python train.py --rope_theta=17200.0 --beta1=0.9 --weight_decay=0.017 --train_tokens=902600000 --max_steps=6887
MLP neurons of a small language model. Each row is named by its layer, matrix (gate and up: input weights; down: output weights) and neuron, and shows model dimensions 176-271. Each number is 200 + 20 x the weight over its row's rms, rounded and kept within 0 to 999. A neuron's up and down rows have the sign that makes its largest values positive.
After each neuron's rows, "fires before" lists the tokens most often just after its 100 highest values on Wikipedia text that the model never trained on.

L9.gate417,211,212,186,183,226,187,203,193,196,166,187,194,168,245,213,202,188,215,221,181,213,162,225,193,193,190,216,219,155,186,192,229,236,211,226,209,235,184,193,187,199,227,238,203,192,189,211,206,190,199,167,187,222,184,186,224,226,195,218,175,183,214,187,175,170,209,211,186,200,212,214,173,164,202,225,200,177,194,223,251,210,221,175,189,192,193,211,177,219,182,215,242,201,204,183,224
L9.up417,183,201,192,214,252,192,178,180,200,180,167,218,203,234,208,199,228,201,196,197,188,191,210,186,169,205,198,195,199,207,218,228,198,212,197,178,198,231,199,221,203,204,177,225,237,200,226,178,204,182,221,202,201,211,174,196,198,212,211,193,190,223,209,174,198,155,166,184,205,208,182,169,189,218,203,197,175,192,180,201,201,188,249,209,178,211,197,176,234,213,179,179,206,210,191,200
L9.down417,195,224,145,204,225,190,170,187,181,224,198,188,256,226,205,179,179,212,206,211,210,147,160,201,164,212,207,221,161,228,185,239,203,201,215,229,220,236,230,204,206,214,192,170,191,155,190,175,179,191,213,206,178,197,190,223,202,192,218,234,254,202,195,188,217,120,182,189,215,187,198,196,191,181,228,196,170,213,216,198,174,204,213,218,206,156,197,157,226,186,181,170,217,194,198,198
fires before: " as", " for"

L3.gate65,173,179,193,178,202,202,211,197,228,230,212,230,209,212,196,182,202,201,178,215,250,224,207,216,212,199,211,208,171,187,193,209,205,161,179,187,165,189,230,219,205,214,204,215,182,212,171,191,217,172,206,201,229,226,213,181,231,236,175,179,202,185,179,214,186,192,210,216,215,184,197,247,213,199,205,198,233,230,176,216,231,169,232,213,194,211,165,216,214,215,225,197,223,219,207,219
L3.up65,180,199,193,213,213,197,193,166,173,205,175,207,226,188,198,179,223,196,203,203,218,233,208,223,224,207,203,182,206,201,186,201,219,204,180,206,189,177,223,224,203,202,160,223,182,204,208,187,188,204,157,193,222,183,209,203,193,183,199,220,217,204,228,234,211,185,193,223,216,182,215,196,158,203,170,172,214,207,195,157,213,191,219,202,217,181,197,239,210,216,200,210,198,182,200,193
L3.down65,178,194,195,222,182,197,183,209,191,181,193,238,201,185,180,214,229,194,230,160,195,220,211,237,215,218,194,207,197,195,199,205,165,207,178,181,199,196,238,221,215,210,180,189,237,201,203,176,158,208,193,194,199,203,178,187,165,218,227,201,186,247,238,206,191,188,179,221,181,174,225,206,147,222,218,212,169,198,206,190,191,216,204,194,221,194,196,215,215,218,202,188,217,231,184,215
fires before: " ", " —", "\n", ")"

L4.gate561,188,222,196,175,200,191,206,193,206,221,203,212,185,206,224,200,218,204,222,196,235,202,184,198,228,178,210,192,177,196,222,203,200,177,193,199,220,254,214,191,221,232,190,162,232,173,210,207,187,178,190,201,211,231,228,190,220,207,180,214,205,195,194,237,189,163,211,228,230,214,178,214,207,198,186,176,227,192,191,183,218,186,211,169,202,203,209,183,178,179,223,213,185,174,172,216
L4.up561,221,200,195,195,209,230,204,189,210,188,199,182,204,186,209,202,181,188,218,204,209,171,202,222,174,177,186,209,208,207,192,178,206,217,204,226,194,159,231,186,208,181,187,217,193,255,206,198,207,210,214,163,188,197,207,241,169,241,225,198,195,202,218,184,173,164,221,203,170,158,191,188,188,178,215,215,203,225,175,257,183,185,234,219,201,200,242,216,239,193,179,251,233,159,168,187
L4.down561,163,216,212,236,201,207,171,211,205,206,189,216,206,190,230,199,198,194,191,193,206,208,199,188,222,189,211,205,180,225,193,199,219,188,199,218,199,220,189,224,177,191,186,204,229,217,217,193,203,211,179,202,194,236,218,191,217,178,199,194,203,222,201,217,207,127,157,243,233,180,164,197,211,176,222,195,201,209,199,172,217,253,209,186,208,168,191,197,230,206,205,233,191,192,206,180
fires before: "\n"

L10.gate622,195,210,183,186,200,175,208,180,235,188,198,190,241,202,213,216,200,237,225,209,152,156,187,208,161,210,211,214,177,229,215,224,187,214,194,203,186,190,219,207,246,206,192,183,197,165,234,260,170,198,217,175,200,193,198,192,165,243,191,171,188,214,206,189,171,206,210,225,223,174,203,195,213,206,249,183,204,193,196,225,180,208,200,204,200,190,224,175,190,201,188,197,174,219,210,182
L10.up622,211,211,208,193,218,205,225,223,197,220,179,211,184,178,205,239,248,211,194,196,214,208,235,242,227,150,182,183,174,181,191,212,193,187,190,259,220,245,189,179,186,197,238,223,191,169,165,204,191,183,166,230,180,204,204,211,183,178,218,163,185,172,213,229,212,196,222,199,206,189,202,219,218,190,213,183,171,208,201,231,192,211,198,210,190,210,201,218,193,186,189,223,185,184,236,212
L10.down622,217,178,186,196,205,214,211,208,233,233,198,221,183,220,197,178,183,211,183,203,172,215,210,231,197,210,202,186,167,200,188,233,222,207,212,196,214,186,179,207,203,184,205,202,197,176,219,172,165,230,181,182,229,205,226,195,188,173,197,206,168,155,214,200,211,189,204,181,192,213,172,187,217,173,219,188,210,230,227,237,195,231,180,164,208,226,230,195,237,210,198,233,209,173,185,194
fires before: "1", " War", ".", "0", "2"

L11.gate389,182,204,212,209,207,207,230,194,215,188,203,196,182,209,177,202,186,197,223,201,196,217,213,226,204,179,202,204,187,238,216,176,168,188,202,202,194,211,212,208,163,167,190,201,220,243,197,237,191,165,198,221,210,227,213,180,203,189,177,188,165,181,210,192,206,165,255,214,189,202,202,191,181,208,208,211,233,212,211,177,217,227,224,201,207,171,157,186,241,209,204,199,195,213,213,243
L11.up389,202,217,227,167,215,226,173,150,199,191,210,207,190,200,226,218,174,193,224,186,175,223,187,184,181,194,204,216,215,223,197,204,198,227,178,192,215,185,203,220,202,199,222,185,230,196,233,217,200,185,147,205,246,193,221,175,154,178,176,213,195,214,226,223,180,208,222,201,195,209,199,182,205,211,205,170,187,213,173,194,216,137,200,171,186,229,202,168,206,213,215,189,223,208,202,176
L11.down389,233,190,205,222,228,213,202,181,213,230,214,233,213,209,213,201,199,227,197,197,211,201,182,190,204,210,220,216,192,216,199,204,222,182,215,188,156,211,195,220,198,227,183,237,186,182,236,197,170,221,189,205,193,183,217,230,200,190,191,192,221,197,186,218,218,188,188,212,199,176,179,186,204,191,190,185,174,149,193,195,199,188,191,155,189,199,220,173,239,189,203,164,212,175,204,181
fires before: "0", "1", "2"

L5.gate552,191,235,231,253,206,245,185,222,215,260,215,224,208,195,217,175,176,216,197,200,232,206,203,188,162,180,176,225,183,171,167,188,208,195,172,173,142,223,194,166,186,202,203,182,205,185,196,186,210,213,181,205,213,207,205,192,189,189,201,198,211,170,184,203,235,189,199,181,176,191,170,194,198,210,230,224,212,181,171,212,212,227,180,216,183,214,203,189,224,208,172,226,179,197,225,189
L5.up552,178,180,183,216,222,210,184,185,175,182,202,213,188,188,179,178,198,203,218,210,227,210,183,193,198,232,185,235,198,215,203,171,188,235,200,191,232,207,221,174,188,212,184,201,181,207,186,207,162,199,214,198,206,223,214,216,208,174,189,180,171,213,192,184,201,181,215,210,199,195,197,206,215,220,201,212,166,177,234,211,216,205,207,212,162,209,198,176,214,212,188,229,197,196,197,166
L5.down552,206,234,206,204,217,242,184,196,180,199,238,170,192,191,189,175,181,220,192,212,240,246,169,225,174,210,205,197,212,239,200,161,188,207,207,217,217,208,224,175,193,210,216,219,201,202,185,195,223,188,179,191,230,171,173,192,162,188,232,183,186,207,206,178,161,202,210,193,211,235,243,214,189,217,205,193,172,220,199,185,208,180,192,197,165,220,205,211,210,208,188,156,183,179,194,189
fires before: ".", ",", ")", " and", "\n"

L10.gate757,200,199,199,229,230,171,223,177,212,187,198,225,183,211,231,209,195,247,244,231,153,186,188,198,173,213,172,228,204,217,224,207,242,256,190,195,185,184,183,200,215,190,194,197,184,168,185,208,197,168,191,194,194,232,174,188,179,159,215,180,192,214,206,234,230,197,234,214,207,198,202,205,205,187,195,225,173,220,181,224,205,212,185,216,221,201,177,161,203,209,196,223,158,182,190,216
L10.up757,192,193,175,222,157,175,180,196,204,217,233,174,176,228,222,174,210,218,165,164,209,221,231,225,190,234,192,214,206,172,190,209,188,196,177,210,233,191,196,172,194,221,200,222,215,190,198,205,187,213,206,176,187,178,200,205,216,157,200,233,209,182,196,188,192,183,195,213,219,181,206,181,209,207,202,195,241,221,189,196,195,159,193,183,205,199,196,223,192,192,178,185,220,173,195,181
L10.down757,222,175,194,197,217,175,196,216,181,201,219,220,205,190,200,188,209,202,194,207,210,181,184,204,199,190,242,175,180,198,232,212,218,191,209,201,193,210,210,181,200,201,226,210,184,159,216,174,215,227,187,193,172,197,219,217,220,175,194,242,195,198,162,205,182,223,215,194,177,210,202,148,258,207,181,198,198,210,225,226,233,186,203,211,181,192,181,204,200,193,223,200,186,207,198,177
fires before: "1", "2", " to", "."

L9.gate716,189,181,200,196,204,182,199,214,211,229,171,231,202,230,234,175,166,187,173,166,207,205,211,173,207,213,178,198,191,186,174,185,185,197,204,198,221,190,188,188,173,202,216,220,189,241,214,229,184,192,187,182,218,185,199,188,212,190,193,186,192,211,213,189,175,226,192,192,229,220,215,181,189,205,161,187,220,192,180,202,247,187,223,195,198,246,217,168,244,175,208,179,181,179,197,209
L9.up716,190,212,190,195,190,204,251,174,179,199,198,221,203,176,203,197,184,181,181,185,203,197,194,205,215,231,175,205,212,187,196,196,223,212,216,184,202,182,208,207,220,217,177,210,210,191,213,187,225,199,162,192,258,145,197,183,157,202,196,215,198,177,195,187,210,212,244,235,198,234,195,174,200,210,180,206,230,184,213,196,220,180,172,199,164,241,189,196,243,180,227,182,207,226,196,202
L9.down716,228,173,191,211,194,237,195,149,205,216,220,217,177,213,166,194,223,201,206,189,200,215,180,203,191,208,177,186,182,183,197,194,158,202,234,191,214,199,175,212,197,204,182,212,200,224,221,202,237,193,190,148,227,187,222,194,205,144,206,189,199,179,232,187,197,170,203,231,199,224,154,213,194,194,212,171,189,188,213,192,201,210,156,185,191,194,213,199,244,214,219,206,177,211,210,206
fires before: "0", "2", "6", "5"

L2.gate212,219,241,176,218,215,187,165,178,191,194,224,204,195,213,182,233,214,191,218,202,217,157,208,185,192,183,199,226,187,198,183,181,213,188,216,210,198,197,198,223,209,203,198,216,202,190,191,217,207,191,189,196,180,238,235,207,180,209,174,198,211,219,207,205,188,224,207,213,214,210,185,202,193,190,216,230,217,247,199,201,205,217,211,182,199,201,184,191,192,199,193,183,175,167,216,190
L2.up212,243,195,191,194,228,198,238,217,192,229,195,241,246,198,198,200,207,192,193,198,176,171,187,223,220,228,179,180,216,217,218,182,211,166,205,217,247,203,177,197,222,222,180,235,171,230,149,197,154,193,177,201,191,204,197,171,174,195,176,183,227,193,205,225,198,230,178,213,193,193,230,191,225,186,215,219,222,198,218,220,235,195,192,207,158,203,201,208,201,202,187,189,206,189,184,208
L2.down212,243,196,177,233,219,220,200,221,172,229,227,215,190,189,206,203,185,191,204,172,182,190,216,188,169,218,190,195,227,167,187,193,240,184,233,219,217,209,189,196,191,215,176,236,191,182,171,178,188,202,188,206,198,195,207,193,216,192,228,212,174,216,218,214,190,179,199,222,193,180,233,176,193,194,219,204,221,230,212,219,191,219,204,153,211,214,217,200,213,242,189,195,208,201,201,182
fires before: " \"", " |", "2", "3", "1", "5"

L5.gate656,198,210,197,190,199,162,199,214,191,195,177,231,207,246,214,139,200,225,194,215,207,175,222,183,206,197,188,193,216,167,209,186,198,211,192,222,230,212,189,168,244,162,199,199,220,163,213,226,195,222,220,194,232,206,220,205,204,194,164,228,176,181,189,178,196,179,191,209,231,164,167,149,194,190,198,202,198,203,188,192,206,210,170,203,229,195,204,207,192,224,194,206,204,179,161,206
L5.up656,206,211,192,172,231,187,178,182,197,205,217,217,192,211,159,168,185,191,212,182,199,182,233,199,194,192,215,180,206,191,199,167,206,197,232,225,228,172,205,173,219,192,215,206,195,168,213,237,185,204,235,238,246,197,213,205,196,167,231,216,216,188,182,215,198,230,209,187,208,197,215,220,178,217,198,192,191,224,227,212,186,231,147,215,238,192,189,218,247,201,202,218,190,196,185,215
L5.down656,166,229,208,209,192,190,226,159,215,179,220,211,189,178,186,226,200,204,209,197,194,208,173,188,181,232,174,181,199,197,204,198,191,202,222,184,215,202,200,205,220,192,185,229,202,202,193,227,194,235,207,215,214,205,192,191,188,183,206,217,207,225,140,205,170,194,204,206,209,199,189,199,216,228,178,204,202,223,212,216,186,198,170,196,190,205,210,218,204,214,154,218,215,155,171,183
fires before: ".", " |", ",", " and", " ", "\n"

L4.gate178,196,203,206,192,205,199,171,179,191,213,195,199,219,217,223,233,205,195,213,203,231,188,186,211,201,189,189,223,184,196,212,192,181,176,194,194,168,223,197,191,221,226,213,183,204,195,216,207,207,195,224,215,252,243,179,176,208,190,202,202,207,186,183,207,195,197,185,230,225,209,182,192,132,232,221,215,181,189,220,183,189,229,198,168,194,236,199,192,195,197,222,226,215,217,226,207
L4.up178,202,202,203,232,187,175,204,191,189,201,193,169,225,135,202,226,194,203,212,194,217,143,207,208,214,197,168,183,202,193,211,198,211,187,168,239,155,170,227,183,205,216,168,178,184,220,185,196,205,182,172,184,203,217,198,151,179,210,214,172,191,194,238,208,174,208,204,223,210,166,187,205,200,214,217,172,193,200,230,203,203,207,207,218,215,188,192,187,222,186,172,241,190,184,190,167
L4.down178,216,214,199,189,192,206,219,192,223,186,219,223,198,200,200,199,164,174,188,189,181,228,171,208,239,206,149,202,183,224,194,191,188,203,157,185,235,193,226,192,178,169,193,209,242,225,228,201,199,233,239,205,208,207,162,204,187,194,204,193,182,228,205,211,182,133,185,219,203,187,158,182,212,184,182,211,220,182,204,172,220,176,235,208,222,177,197,207,229,203,191,189,224,221,213,219
fires before: "\n", "S"

L2.gate624,205,196,187,211,169,182,203,182,231,229,162,225,230,178,216,192,202,224,216,188,213,219,233,157,224,197,192,232,247,193,224,182,170,199,241,183,234,184,216,226,202,206,187,213,184,197,228,241,214,197,187,189,199,207,184,236,203,232,169,205,192,229,221,199,180,208,166,187,225,227,179,213,219,231,187,195,165,176,217,231,209,186,228,231,211,184,204,226,188,228,177,187,214,201,197,163
L2.up624,226,211,201,226,195,163,214,214,173,224,166,176,206,205,206,220,193,218,221,180,186,218,232,203,196,192,188,198,214,194,186,187,204,234,216,191,194,206,204,225,223,195,197,178,168,226,189,190,196,203,183,199,205,210,209,195,183,242,216,186,212,225,228,212,205,217,227,210,189,227,205,196,227,197,206,230,220,177,184,230,186,253,177,183,153,237,202,213,203,166,203,199,146,212,200,174
L2.down624,205,205,210,186,207,168,216,185,211,242,187,229,236,206,225,175,160,219,211,193,201,220,236,225,244,200,215,187,196,223,234,179,201,182,201,205,232,196,192,221,209,211,240,170,218,225,187,174,184,219,238,195,206,202,175,193,212,238,201,207,177,225,224,148,191,164,186,222,188,199,202,233,209,194,227,192,188,182,226,178,182,232,169,221,188,169,198,203,209,209,173,209,191,196,197,157
fires before: "2", "1", "0", "3", "\\"

L10.gate525,194,152,203,215,216,241,190,181,203,233,204,185,203,193,205,176,198,199,198,236,205,211,178,216,255,214,231,217,219,226,200,176,194,195,211,151,215,202,151,220,185,221,200,205,205,202,210,180,209,190,180,181,196,217,188,218,216,176,200,214,189,211,174,207,184,189,182,201,240,189,193,159,228,200,193,195,219,198,227,177,187,210,197,178,186,168,178,240,189,211,188,190,228,205,172,222
L10.up525,166,166,189,201,141,209,203,215,205,197,213,219,209,195,203,206,228,187,197,211,196,215,210,200,177,169,216,187,180,173,181,180,229,202,203,197,175,212,189,202,208,195,206,211,196,191,181,194,193,215,217,170,199,217,221,192,168,226,230,232,210,202,207,223,230,216,202,188,191,189,220,189,191,196,236,171,207,186,196,217,213,228,237,165,213,199,193,187,201,187,220,212,202,168,194,185
L10.down525,191,181,205,185,205,183,197,201,196,224,219,188,190,192,226,161,196,199,202,170,207,195,167,180,162,182,193,214,182,208,170,180,191,207,226,174,213,256,202,209,183,154,192,239,206,222,248,222,228,228,195,181,189,208,216,257,168,200,187,165,206,200,201,238,199,205,185,192,192,199,201,189,204,169,168,201,179,156,210,203,180,208,187,196,236,192,173,213,181,181,192,145,199,193,208,223
fires before: ",", "0", "1", "2", "8", "3"

L11.gate622,165,179,165,208,187,189,202,213,191,172,207,162,200,239,224,213,225,202,207,202,210,211,210,194,192,213,214,208,211,197,261,192,191,208,192,207,212,183,222,180,183,213,212,158,254,222,217,201,242,192,206,201,234,219,179,213,222,208,167,213,203,210,167,186,197,187,225,223,186,207,183,188,200,180,195,166,211,183,183,208,188,209,222,200,185,223,233,199,206,193,192,232,172,197,165,215
L11.up622,183,207,221,179,216,227,163,197,210,209,180,221,200,208,195,213,190,190,216,185,199,188,212,191,181,198,236,194,180,194,237,152,177,189,202,208,188,232,192,188,217,200,219,202,188,214,193,188,211,182,189,202,190,212,219,179,227,215,205,155,230,197,194,178,238,213,204,188,166,187,211,212,203,189,173,211,199,189,198,183,169,207,211,201,186,243,192,211,198,193,236,187,209,211,190,218
L11.down622,211,184,227,202,206,199,174,179,214,187,179,181,206,208,182,190,179,218,185,197,203,199,201,175,160,211,211,132,196,194,213,199,206,206,228,187,182,217,178,200,170,236,190,221,195,206,177,181,216,198,181,199,179,195,191,186,200,190,189,200,193,218,202,202,160,197,191,201,195,182,167,201,186,218,194,223,208,219,167,207,210,198,204,209,197,209,225,203,177,208,181,177,185,194,193,226
fires before: " |", "s", ".", "(", ":", "ter"

L11.gate629,170,204,198,222,195,210,197,190,199,203,199,195,208,227,226,186,232,201,234,212,212,177,207,200,160,205,207,178,173,186,206,218,215,177,216,175,223,193,218,213,201,214,225,196,208,162,181,160,216,194,207,214,202,190,205,188,201,174,214,193,228,199,140,203,233,180,192,194,212,207,166,201,208,192,201,199,216,195,219,207,179,199,176,219,180,226,226,183,193,192,173,254,220,185,215,186
L11.up629,190,183,172,201,194,208,222,232,180,204,207,183,216,210,184,194,207,181,181,217,203,179,190,158,191,204,233,193,193,202,165,205,190,204,215,171,208,173,217,187,181,213,215,196,159,197,201,239,208,220,172,172,192,171,210,171,205,226,222,183,180,181,177,200,193,241,190,184,220,205,210,177,204,192,195,196,204,186,246,214,195,228,180,167,194,184,198,205,187,201,204,226,187,155,199,185
L11.down629,196,189,197,201,181,195,217,178,210,187,211,193,198,182,186,168,180,213,196,196,190,187,211,208,187,229,204,209,190,197,233,177,204,205,210,215,160,207,197,177,184,181,172,172,216,214,209,182,196,222,184,188,178,194,201,178,196,185,223,209,215,183,181,226,188,169,204,207,194,203,208,226,185,198,213,188,208,182,209,172,207,181,208,185,197,177,189,183,202,176,203,191,199,207,203,204
fires before: "s", " of", ".", ",", " in"

L9.gate369,203,223,203,187,199,182,194,198,195,231,206,208,220,189,189,176,221,213,166,144,196,152,218,168,182,192,216,204,202,209,186,214,247,208,201,172,204,192,193,165,225,238,197,201,191,199,175,201,211,210,186,233,208,201,196,227,189,233,197,191,206,221,202,190,239,178,181,212,218,172,180,188,177,203,184,227,197,186,184,177,207,177,201,192,166,186,189,202,224,193,180,177,220,198,228,199
L9.up369,191,184,196,164,224,170,197,185,191,205,224,181,199,180,220,199,199,232,189,203,192,164,226,197,189,217,194,187,220,177,215,211,200,237,192,198,188,201,219,174,206,205,193,207,205,230,192,191,209,182,200,222,205,163,205,228,200,226,226,183,199,213,235,216,185,207,197,180,253,217,189,204,198,222,203,221,210,197,198,179,207,199,193,209,192,211,219,192,213,185,211,214,191,187,228,200
L9.down369,198,210,201,185,187,231,182,196,236,155,204,212,237,225,214,205,193,191,222,192,176,202,205,181,215,220,176,173,182,241,191,201,198,204,196,207,222,227,187,176,215,218,191,195,222,199,182,191,197,191,203,223,170,189,227,236,186,223,194,209,226,196,180,215,215,131,191,193,214,187,173,216,198,227,175,227,230,195,185,200,174,205,206,232,189,178,192,181,200,183,192,157,247,178,217,211
fires before: "\n", " |", "---|---|---|---|", " \""

L11.gate510,196,211,217,176,211,214,196,272,217,226,174,213,214,190,178,213,248,187,221,180,184,224,171,221,157,184,202,195,185,212,197,197,193,209,166,230,201,199,182,195,175,195,221,187,182,182,224,184,179,197,208,205,198,202,212,209,203,199,189,202,209,202,208,201,162,188,203,192,185,159,234,207,181,191,237,178,208,175,187,212,198,150,193,205,215,191,196,193,217,178,173,214,136,199,204,219
L11.up510,208,225,226,179,173,215,220,211,236,251,256,169,210,206,183,163,186,179,225,224,184,216,230,180,221,202,199,216,234,201,201,202,176,205,190,185,211,231,179,209,198,206,193,187,208,175,204,220,198,170,174,205,205,190,189,155,226,178,191,179,208,212,221,201,187,261,194,230,205,220,197,232,193,160,183,177,169,217,205,167,198,156,217,191,223,191,218,186,227,210,193,210,211,239,204,175
L11.down510,187,210,165,195,216,218,186,190,210,197,225,225,227,202,203,201,198,199,188,204,176,187,199,185,246,195,219,203,199,164,142,197,197,226,227,179,189,158,198,208,193,192,198,174,179,187,193,207,206,219,145,191,199,173,193,199,211,204,243,186,214,175,225,223,182,182,160,173,202,227,179,188,231,205,222,189,226,206,204,218,194,214,216,185,213,160,200,173,191,176,209,216,189,207,218,190
fires before: "3", "2"

L6.gate389,207,203,200,177,200,209,192,195,184,187,179,229,173,201,206,211,213,200,204,226,202,176,240,210,183,148,184,185,219,231,154,221,187,234,195,190,231,184,221,225,181,204,216,194,205,185,195,174,202,209,188,221,252,175,222,232,218,222,210,166,184,212,210,162,191,160,168,186,227,230,193,235,184,176,176,210,152,186,215,213,213,162,179,146,242,197,197,206,203,214,185,185,207,212,216,218
L6.up389,198,199,192,199,203,207,203,225,192,200,188,243,188,205,198,234,255,188,213,236,219,190,234,180,210,214,161,196,208,245,162,193,195,188,219,212,209,176,222,178,217,209,197,210,198,186,221,199,214,217,252,227,207,207,201,194,197,184,201,178,226,217,232,221,206,203,217,171,225,182,194,186,187,210,227,202,204,212,180,223,237,202,216,179,199,197,201,179,187,182,210,186,220,201,171,193
L6.down389,233,203,229,217,174,196,196,197,219,199,198,207,178,236,198,207,236,214,211,222,198,213,195,189,199,183,211,180,185,231,206,216,202,215,207,190,234,197,228,191,214,197,187,202,237,184,169,171,200,219,190,202,172,157,218,209,243,181,202,200,239,200,226,175,171,179,191,200,199,179,225,233,171,196,194,194,211,202,204,223,212,214,199,192,203,179,209,220,202,171,176,166,222,168,165,207
fires before: " as", " for", " in", " with"

L9.gate99,235,165,227,168,203,213,175,211,181,194,220,173,194,205,205,213,211,211,201,228,220,193,220,243,202,180,228,206,250,222,186,197,190,205,197,192,203,221,187,180,241,234,222,206,198,168,199,213,205,208,195,190,209,216,224,247,197,176,197,201,187,196,183,211,198,205,205,198,223,187,205,219,237,176,223,170,189,186,213,191,206,203,202,194,216,193,209,217,195,194,198,171,171,190,228,194
L9.up99,202,198,210,212,215,185,222,227,207,209,228,218,208,186,238,191,179,169,224,225,213,190,191,172,214,198,220,211,207,191,165,187,222,193,220,187,216,206,227,176,178,220,221,202,227,207,196,210,192,213,235,183,189,203,201,169,204,204,218,215,188,201,193,206,235,236,215,167,218,242,203,169,228,203,233,221,207,209,201,211,224,236,183,220,177,231,225,194,208,237,227,194,189,198,194,208
L9.down99,201,178,230,209,184,172,219,218,191,197,208,198,186,202,195,148,190,192,225,215,188,213,186,197,200,209,165,220,204,195,207,205,209,215,211,197,172,197,207,217,194,198,203,181,215,184,242,192,223,252,220,194,238,166,179,215,172,196,221,215,204,188,180,179,215,212,197,215,178,185,183,231,172,185,181,256,171,191,184,188,185,196,208,182,192,213,211,182,217,201,235,187,184,228,200,214
fires before: "0", "7", "1", "8", "9"

L5.gate349,211,212,183,188,205,190,174,187,200,227,191,166,214,178,172,196,190,243,209,205,206,178,262,204,188,189,196,212,172,175,193,204,180,216,198,180,201,215,207,198,202,193,158,212,193,212,198,224,217,193,213,226,209,197,207,219,202,211,190,201,236,196,212,210,183,182,220,193,184,201,186,191,192,221,181,187,233,204,190,194,198,177,226,211,200,184,188,190,191,208,199,208,189,190,212,230
L5.up349,205,211,165,186,175,180,185,204,199,196,176,183,212,169,162,195,176,216,192,190,212,196,188,183,220,189,222,235,188,184,197,199,202,222,196,217,213,199,191,186,219,173,214,220,201,208,177,218,184,182,226,201,180,223,210,165,197,213,208,184,198,176,192,205,184,212,219,207,157,189,167,203,193,195,194,181,216,214,185,209,176,162,234,192,217,198,204,172,204,199,226,202,209,129,194,208
L5.down349,216,226,231,232,203,186,184,203,174,200,192,184,198,225,154,210,203,221,199,200,189,215,207,213,173,239,229,186,177,217,198,213,196,199,221,188,232,151,203,222,208,182,188,207,245,213,218,198,246,179,188,224,167,171,200,195,206,194,221,207,208,183,222,229,183,184,180,184,159,178,203,208,226,225,191,209,176,224,201,193,193,202,207,227,227,198,204,209,189,183,204,200,148,209,191,212
fires before: " |", " (", ",", "\n", "."

L6.gate517,205,214,158,199,179,220,196,191,196,181,217,250,210,230,204,194,202,180,193,215,204,215,225,205,212,175,195,205,225,235,182,212,173,182,213,205,202,197,183,212,174,222,200,212,234,180,205,180,168,178,194,205,173,187,188,211,189,199,189,196,214,178,186,213,210,180,208,197,189,210,193,184,163,179,182,186,180,218,234,214,232,192,181,205,210,227,223,182,189,238,185,214,186,189,177,215
L6.up517,211,178,157,216,230,204,190,219,185,186,194,182,226,187,218,233,221,182,203,239,171,183,222,200,226,185,205,203,210,201,207,218,186,215,205,201,194,174,214,164,196,197,184,209,193,202,204,179,210,212,173,219,212,159,201,206,196,220,216,208,236,190,216,194,163,211,195,189,188,193,256,177,185,184,203,183,190,180,249,224,194,192,203,202,223,224,205,171,248,207,231,195,210,190,203,215
L6.down517,187,194,166,203,202,181,177,180,201,214,203,215,219,224,208,219,193,196,242,231,188,170,241,201,176,205,227,209,195,223,225,200,199,240,196,233,193,222,201,217,208,191,195,239,205,201,187,211,185,210,204,210,215,195,189,177,203,196,243,198,223,195,189,205,195,195,210,227,193,207,181,199,182,196,200,217,193,209,190,220,241,195,161,196,243,194,197,175,240,200,175,215,201,135,148,191
fires before: " as", " to", " by", " the"

L4.gate408,209,182,210,204,207,187,228,168,226,201,193,169,216,187,211,218,214,176,232,199,178,194,233,183,200,194,190,186,212,186,223,232,187,195,162,174,178,225,157,187,177,200,204,181,195,221,231,214,181,192,238,185,202,200,153,207,186,181,209,182,214,145,188,205,177,200,166,183,182,217,232,202,158,229,221,194,219,189,228,207,153,207,232,148,206,199,207,187,202,192,174,202,226,208,181,190
L4.up408,213,209,193,188,211,210,194,206,205,186,168,208,201,152,220,190,203,186,188,158,192,198,217,183,161,161,190,166,200,223,215,220,166,190,181,216,212,186,206,162,192,226,197,194,232,197,176,181,224,184,205,187,193,247,177,172,168,238,219,190,196,197,202,216,208,249,227,178,202,192,210,197,204,217,195,167,225,203,221,200,205,187,212,214,173,210,252,214,206,192,164,202,193,197,182,202
L4.down408,187,179,194,215,195,177,180,185,203,240,211,200,219,203,213,199,210,201,206,173,226,185,203,189,204,224,201,213,214,209,211,218,187,209,192,204,189,202,210,198,188,207,189,223,197,197,204,212,166,199,246,204,212,248,215,191,158,185,207,180,221,205,197,214,181,174,223,204,181,227,191,214,185,231,226,156,217,202,236,207,208,229,203,161,196,233,189,204,188,218,193,199,229,205,226,161
fires before: "|", "\n", "-"